MLP neurons of a small language model. Each row is named by its layer, matrix (down: output weights) and neuron, and shows model dimensions 128-255. Each number is 500 + 50 x the weight over its row's rms, rounded and kept within 0 to 999. Numbers have three digits each.
A block is one neuron, or neurons of one layer that tend to fire together. Before each block is what it responds to, as a language model described it from the Wikipedia text at the highest values.

Description: Wiki section-heading markers. Equals-sign runs (==, ===, ====) that open or close Wikipedia section headings, as in ==Education==, === Central America ===, ==== Regular season ====.
L2.down35:483474659534525452571475499570465517549481486496554548563491558545445453497491483512528465463608476465460516581490506440513465421473424464445524498561531452514474441564559414495450513476481511598478510423468558482503447458536470481484493479549519495504464510506481555525556491455538385546520379522542357546469501482474409378505483499563561470560521507502567533506489517534493471395526
L2.down114:467521360519491561449416499546519465489597570606493444508485461464485533478483516512538438509475512474538499444482578451358462421450572599578518526465439444544561480437431610585544498418526524588539601537463511579601552539505476524532563463581494467530550600494452453487443547538561468473517527461583483474487433410570500702455468493408458562485544477469539491490535475429501525545500
L2.down1123:581521495518461565373482477435517491495491506473449399493496588502468408566490523490463539507563564462535513466435560497423496525571524554532414484440511469557526515481488429451512504425526576537421452573523496524446546505459569438448449558463503459547466485463441518577528491582461538559497487496515416426490551449477614578565530528413426550540449480634566493479434510562493454496459
L2.down1153:529462610549428480436461430594501537470488466496471485526381510474462502515517437473414524476495441557481542521467519585557519544524473512477537518568480472459434498591556430439567495510457513582527532614517552483455535500459526499445558490541460524544508495562487537437526438471450470512409422547473488501498505468503564486454434578468507511545420516495468441474462462542395445542439
L2.down1198:529426482578461567381607487591507523474539574561505514395493537490643428448530467568507471538490524596525517638479463560528433489463572519389491496403535513535497439520537491541518500495588551594534495627510576406479528576511527463531548480490457384563535582545467545543528535527521488523497485526525601452491351432494436548472438537470500497522564459506451468512509449520512486477470
L2.down1390:500461437643494518503399620526497500510539633539481500516544480535547507372535581506507501464459533453541457499527443466527400521505519371548472632516429447540462514582546533458537541562514515580463545501441510456412603482518493535495527597532539443498595538516534532479517560697427473542575416456539481482550429497450527478501488543527416556508502547440565537476448499613449534526528
L2.down1402:558410477553426500370467500557558441460577542524510512433516515459445500542547482471508518515539492534539421502503524435483550481439602500540602483454491438553447415466483585518501589477609455631508663523451534492553502507497528492564576513484484519478612553561423548395426576564577480463536374482530519532479504486575518536499488487396524557444564511428533521529494503462488577617517
L2.down1443:528490579543498527572465475567493499494479586511536509620478514472479484480524508497496431487541542446444505577500513509348512448365481537560537540501613502511516418475530411573504582501495534605484637492500534460527478492432565528508532438535508493503498557505363514498495531508589431489558425531570361572463459459510520495524490489477490491498546505497569535517516466450500497493559

Description: Compass directions in places. Compass-direction words or pieces placed before a place name in geographic descriptions, such as western, north(western), southern, (northe)astern; weaker on other place-context words like in, club, district, municipal.
L4.down47:462436496567416487595536511528590456548542530501557488520395511460484409478527561435587465562439509459530522573480522471574362493517514431479424539465534498571457524490488404604490382559540581527538505598481451476532428517472486486478509459559580500443444391429499436541556493463527472553537479526562479505523491476513390504570433413516458613425506562532508555446525491536544522430519
L4.down188:420560560521484542519441445584565506486512458525485509513436472545500494475503410467606499462580508482517487520543577437501579458456421454487405428451562565508500514491488455529528451508452619510490521496481514545490556543406539462475487589549546543513536413420524526564497467536612609482493556487491449472464519478491499384416488402560535460603525497569416572535520417546518469524511
L4.down290:518435558550570498478595424446552348463596522521513520578506526498480453520575435507522536537434531451488433487562449426528472479440476453522492511521539466464523533409555434446512457525570590378525440436556530476500488498543512405608500525461558479493518513441416483551492488492420452455494483520584481478497493460539564504521493483638506446468464544521479528530394538575535430613473
L4.down343:512459568441577381477389488439521510415519503546514508582456470504476543542470545398481464545458470491422580468537477444572512478570405364565469544456516540557498581447479428511522382379567459480554486535453464455541634418485487508501494430498526487473429466525533572461491497548369446474555549597568529501513499522440424529404486461446555534592571466433491507452502525526495559489519
L4.down499:521480463524540604524508523450534492458541555559510534464485500583502480471549392489475485559514479499546566482513463478531479562440446467556407490460570483425500422387522432494555467605566555462461519444517504511558527445474568543505387425446438474621589482534521542604508466513492521387527538529463531530524502526509541426482436515486444488490487498417501560395351520464444454460503
L4.down665:497532525558459571642551490496571553508466538630600501502498494520504505397483529378467480468438547516546509460512503527556557438548459539534486549480519510378439488419527541525411486494532507533499447494442495471594512493368519422456535463465478417560457466460489506569472529536551499504558569472544529493623557421523535545418495455566457510540475477569456609455515411484509480456493
L4.down671:568528396483499461428538489426458443538477553489516481535525444439438467586505441499423479498493552474494575400446496485511359525473484540547545466503564576457578427505512466464446499485568493490548464505537608468535514493466467456516505561525429406403555537513476470448374536566493424525543574449491456447463539499517441540474499530541497493495454491549395530510546394506406520634537
L4.down1196:544494545556455464489485542565525516506508477432560470503568529530464599430405454492538460504469471461470546461581542558525586385493479522565535415461492516537509396472527531485438557352549552435416523529482491413469465476473506477500537510463519515562471486592490483494575565528436458532542457551526556506449522475449583592539456538498579525560550518504506497415521560545535458493512

Description: Wiki section heading markers. Equals-sign markers in wiki section headings, mostly the closing ones, such as the == after Club career, == Background ==, or ===Fifth round===.
L4.down72:476457439472486477503543540441499511433482521536508526639527402446519533550494512485458488423549429510558498584558451542547474563550510582505554573473486475522566464485469467577497543424565401553509454487508458467489518466500521541469566536493513494414495484451436459522507480487518454440506331457433470488505509471618444543470485421564472471459527470459517527496544505390480458533522
L4.down158:501489474526503486438488465504555449533463537490491473533447507471510526556538506456489401580428425526532444614423444471458531507519471522502471453505587531493506488491559505519475552460499558530538541458380501409526500456425504587590556395463513458496494514453408486536478584427475486482489474497447434500431573568559468460537543491524501446572584467440450651511516525415544534526544
L4.down171:501489480558391536373542575553548490520482499491518502517487487408484495566460519530456494536472474581557427522433489508507559552481457593515506415486529458506459414471586526575523555543558505548497523473462501528515472507522529593481512469570510461470527526553537478491541505470527459435459475540453446495475510459534514577516540480458473436384524530516528576492513472495498535489527
L4.down273:555406461575442473480469533543549391483456515506524458531456498465499545508459543538512415532442477510521477490467513420480528515468553595567501487480545438544448529489519509571520540415525550549448563474403489462578439488492507508572540471488516408497486514514426526512418609429443437442548491496456489557392506471545469527535497511471522480480616427451505663452516550416538482448519
L4.down434:534512481512557489519525542495448525579506471581504511489537509437503515398464586438476457511448556483433470452545450513400515517421499476512462540581514440525517529460511464445506494530568487451541486405460447469544441568412562447499428395463500438488586481479412467536401438432494504511576508475504571553462446505621492542430483484473517475462471546503553535533537518415450419403468
L4.down452:518607435495402482479512481453600525427481477509532536450457565460496507600486483562533433516511508542591495440462516506540527408585506580428585469536461468459482608510551485502530489559452483510541521501530580479555454511500597533537535546484430424467515457486502493584485509519575617541453477489538408489464404539547558366477416441504467495553557649527466577537579486483558535488504
L4.down1489:498474489581577438515507534516433475557533620495469396495517542512473473436488631454445450584496390479504521489483484477445535461406520548501515531521447563538474592433498566500503512419492489492458571446443506524471465412512490468574470521518466554569534466541518527456504535553472504469465426583478546570499452502509445411478497489526419488530560582482410510430534501426529442384435
L4.down1515:499408474547436617488503508489545504562433490528515430523508512497412397503469468463459523508533444480434538462491474406446471566516512566522460491436495469489440469526561512372497479479589521573526504483484519456446481493477452570414537461556533443540569425526400532519501461414432488444520553542562494499486540514580477509545512552393491573535433579465535608483485638493507421517598

Description: Geographic location words. Words naming location or region, such as compass directions, County, State, Region and coordinates, often in infobox fields (e.g. western, South, County).
L2.down391:557481553510520521400554466436484500444452538518440469507566548455464442430486456563502501525632488516623586471505536575486449650538485457585469568399526573454561446454430429439539482522566438467538453570514487480541489510570526549529551542495478454484504460536462509475490472561531510588521559478482467494469482589558462567594476554547559458553475514541431453521434549511517478397466
L2.down484:397525474501515571530438407448513419561431518428458442585502638417471507536561573518433457447549498529473494665520452512411483488530580550477503490405475493534471504444473399535505455519649477477472548626520494482526523425406518511509563480508524535549433461560542470468519445477510609527520644442471413376460532605445506519546519532458530535525529545478514467513437566505549469517442
L2.down676:408425396458535473443476446398468623513474452501541476453574545455488477510544517581583518484556469524548502447535540465657543462514438477460483467477573421580543477483521593503479503481477494515536441572522530428514618498520533510479454453462501467485438436452477494528504526551517445503481505460455529492518465474468497447474423470601541462484454498486513505480448491505513472505496
L2.down722:472449496566504490475538465402492569540527514535576443468573478514584455539494571519495472533577551417502565503629533397477546499487547368515541563609581477525495501502472484499493450439495481387514574583552519514523466462618525516468413519573548506448491454504452521520516529565450514463528548526481483422509471441417489549530477463439523504539497473506568471483456585576491509603484
L2.down799:506544460515428531513447428535442520490542547571503470484512439493542579449521537564448438451479433447555532478544515446495573384458499525565512475488478498515561524477495411490463499489487508493532464584466546443644504476519535414485545490444548460514452389532541578573394507494554483595519518539484537500486498424484480530543472498494542499548591564490541597522492504556493490432483
L2.down811:470525409565456430499505510506526434453481454458521526488545495499520599526521418611468488464471536525408538479586496390427520544395524490566422575429567617442541488540600435490425519524549471493409526526507516553492465485537461466545526496415497518515570480488526533504472499428495495541514361474557470522482430430488540463590538486483471359415478424494626503536517519633500488472447
L2.down859:507518458551457471610404460493478471546615554492536490453576490502542462378540469429554512408549472507499553443614513565553525563468451405508474532506577477434385490552516514498527509581431503466542498388518461500449446484510568480531509468478586454499567404441449474547506502440549533593456560492488477513546502505439362464520474525501430408476549489412564552544444477591488428407505
L2.down997:458513454516505436535586513543605489536473472537538514502494452472500418584496512506521523495467551536591473515548478553490394411486516361485523604556519469503461528646485495547481497578525506464440556526547600532557543512423434454571487446482508528543419535510458381517471518430503439516472606534440406458499512515646469540568504480472458529463521519402541525505555458437515410492378

Description: Headings and split-word starts. Wikipedia section heading markers (== or ===) at a heading's start or end, and table row edges; also first fragments of split verbs after "to" (maint-, app-, en-).
L5.down102:512501460560536435462503513475513447471447512486564521557439485483517508477423587535504529597485501542519476561451457447525443488490481545525456423505530472559576514481558440516522605471537523509460501468475545412600538395497545508534463462471547459555511510537535463478495588520508488446452500497538457556488607551488503421512503502495486484474562523533547601498527583458538577487513

Description: Location and direction words. Spatial prepositions and compass directions giving where something lies, e.g. "at" before a venue, "outside", "40 km to the north".
L5.down263:478504551545516491547558515557581395455603520484523465549469484433478518511477504421495424526498500443456526513519409539579434504494453519526512452498413562516458522455505465557537468474539536508509581482430493424528506489416511492404433580504569557539514485522520521534470470469510445533508591467532529489512515553467452418582509559511442418529462585497506505521539479563523535539516